config = dict(
    n_head=4,
    n_kv_head=4,
    tie_embeddings=True,
    weight_decay=0.13,
    schedule='wsd',
    doc_mask=True,
)
MLP neurons of a small language model. Each row is named by its layer, matrix (gate and up: input weights; down: output weights) and neuron, and shows model dimensions 224-319. Each number is 500 + 25 x the weight over its row's rms, rounded and kept within 0 to 999. Numbers have three digits each. A neuron's up and down rows have the sign that makes its largest values positive.
Before each neuron's rows, "fires after" lists the tokens most often just before its 100 highest values on Wikipedia text that the model never trained on.

fires after: "| ", ", ", "; ", "(", "_{", "- "
L3.gate270:510514472492505509508482466427508492507527501526468491544503512487506509539505529511487515540469464494510516505494501492509448493519511494478473486553554491514487482517522514501498504492495476463485478519496501519484490504471519528513533471488505461488466507491482463471527532469479499508
L3.up270:491516459488485505536502474441504480541476497486486487505573508486475513498507512500502497519495466466525486486522502516516486489506484482489456489555520495491493557516493508518496511476484499498489510519515523567475476500480515510536498503525522513484485527471463461460522516466491518505
L3.down270:513477510494562523492501515557479505459527502521525509455486505555513462499467515472518516499526520533513472506521511445492563485507496505498521540461444491500494505453504496512522510521520525516509493468511455489522529494514496461501458519493505488543494488529518520529482482528524479489

fires after: "as ", "the ", "of ", "a ", "s ", "'"
L3.gate485:481492521461560493501502467504510489537522483500512500533487457505439537483478471552496490467499525524489482486521479519446486526498472456484488492543492471472501540500484514471493529468502516520460518486553508488518507539480470485545494487511526523469508500552494488525473499488537483535
L3.up485:472537528482520512525454495532522529499492484512514502518504498485486456485511453499498504471516533501506533490557545484529485484482514497469485502488509484482484491499489483513490499511514544516487468511497447444546506537509501449562489481476479487457499487492476511464509507457532511492
L3.down485:502486468507505529429478497458474500517529469496467514542470508494499527510457497489449484521499484518526447449501488533496518528550521491497493507515480486457433517517482532455515532465508488455519501446485529502509508492538494485502519482538496483507507499539516488543509503478527528513

fires after: "200", "201", "199", "196", "198"
L3.gate906:502501455534499518507532480495495531491505543501513496487518505490528474484500487538491516461505536495512523491501516462488514545512480506480515476437532476466474524449522515518550534484528493509483512511493511480500452495487494525557532507504522461530512517501509512495466487498514459471
L3.up906:495528520483507505524466501503494479473498519490522502496521472448457484536496530526479485497513436520512538534495558481501453476495543440470507533558513507500475553495456505517491495516546492523487493502526520433496487506468498471527473537485541478502489499521491509506494469488534486529
L3.down906:487484495504475496481497472502561481537521521531545510469511506490481481452521530522470493505511541504483478473478493522494514487487490520546485468500493534519533493473496470473434528498473523455522456484519518488524469528503503507500519466510507470487479503477520493499450489491457490531

fires after: "201", "202", "197", "200", "195", "Preceded "
L3.gate962:510498484453538468505510487495509521487524524483486508469488490493489521491519481519463486519491535451449513484503514511480488512446515445486503528530538492527503493490480523481542553525514496476532510488500517452479494532524498460443497515442494512485452503466506475517482524499568506486
L3.up962:530534498466488500504483488525482488491475444482513507536514522514529473470489494511515501497508506519539486539510543478488492534488503467501478520496504503527483499473537500530526499537497558488459484450480493479513513528502509531450524478488550483553501486483525506493501465475530511443
L3.down962:490535496549516467537518511494497544515523500510522479516510483489465479507514474465517485511532491498484521467457520511520463497536536520477500454516468508491489528448513510489475528501504498448476499479445515458472418496511501508511507525513541548466482537449527498479509540481506491508

fires after: "–", "199", "195", "198", "196"
L3.gate717:488479520477507511508520502508541470542512434536532516507555501460509504524534493520527484531494497507489511485545561508488513527545565491440505492476501501494497491472494525530538518498465494502489531487522492550486518484470547522539478487537493511506521422479556504519463482520483486482
L3.up717:465504532499473471506509489543522494516494483519527506451517472503474540500473509527559482483520529495488520491484512550508473482494500441483510513493516502438508536487506479496527504510499484490468513448513521474490547542499532494477475480520455507477516499552526522508523487452485518520
L3.down717:504460449495503488537485509497526501465496492549524507503479486477534516509483486496465517529502517485497496533476489493528505490514515516516510504524517472506526497498478568480474491511499494508513491474492498500507496469495515576520460471510526501474433521461463529490515540541515493521

fires after: "197", "192", "200", "202", "191", "201"
L3.gate935:477496436506503473493481463505488509487546510447496498454468495532492513503527534538537474529553532554517534468480517501496492499480473477489484485483526470519453526456512486507490508475492505488453540495489483535483502480490527480500501503509482537492483482496458465478513522538495507477
L3.up935:465457528505485556507481533520460551465493483502462552491510518448500476514443502527531538494538471482534541544525536496504447518518500480498500548503502508462462510508481499501532502518475491483514517493517476538500512497542467450578514495475494461475538544495545518510518470491491554507
L3.down935:515512504509496505505495536505487467475500527477502453483522498509487486498515495504473444482506537558496508465435530502493509482519495517461511535509480481504467484474501517485506494517487508479486525473552490503477490504524508531433533483473497572504512492526494465468535542502484493522

fires after: "the ", "'", "a ", "high"
L3.gate821:466472498531518501502521552526499536474543517512492429518524498459495492471541468487471469512522512467527497513511508479488497461516457523487495509474515503517499517498513484497464509472553560494505553502547489496553505495494489510507460510508502493461481520531487515539475505466493519504
L3.up821:476525529462540480536511517534519508521481482532503502488505447476506471532551479504468504469458490487500522508484506517544481500512532494497531500442487524500474497517529493495496519560510516511514507487476501488483518504526484489540429515507422500496451475435514481469474545488511508519
L3.down821:505484482460481516459482474453504508493517493482487502538506472506512495499460519501469450518520513527512537475475474492517489524514484499497515490551522445496501512486474517500504467462514536491455487506527458497501464470490487513428505485539509510496510497536470522527483492496456502469

fires after: "| ", "0", "qu", "1", ", "
L3.gate756:459471492478489488494527528482503459508506479477522482494503497514515483552478525508498503521493487559462506517512541452512461564506513504495510479502505521469474519478509464475541475500474524480511536494493479499493513504506461529472516454537525476473482520487511497515514520496501497512
L3.up756:521520455488497549495479508496484523541484461474462474510519462540512514492527517474490504502524503510512521515539523500477470503547476541484502462541481493531500494509557507499526511489530511502508448512491517544510476509531504477517574523550489483467464517500474536528494526514493485496
L3.down756:516516538497501460476512472526510478475496507507525517485487501447517501521485478514502455491465510504460509529498506466540561523465532447544514560516522492484501535488490495485477479484462503513522509506483443490503508488472523495472471497492507529527520475517515491518503479517496528455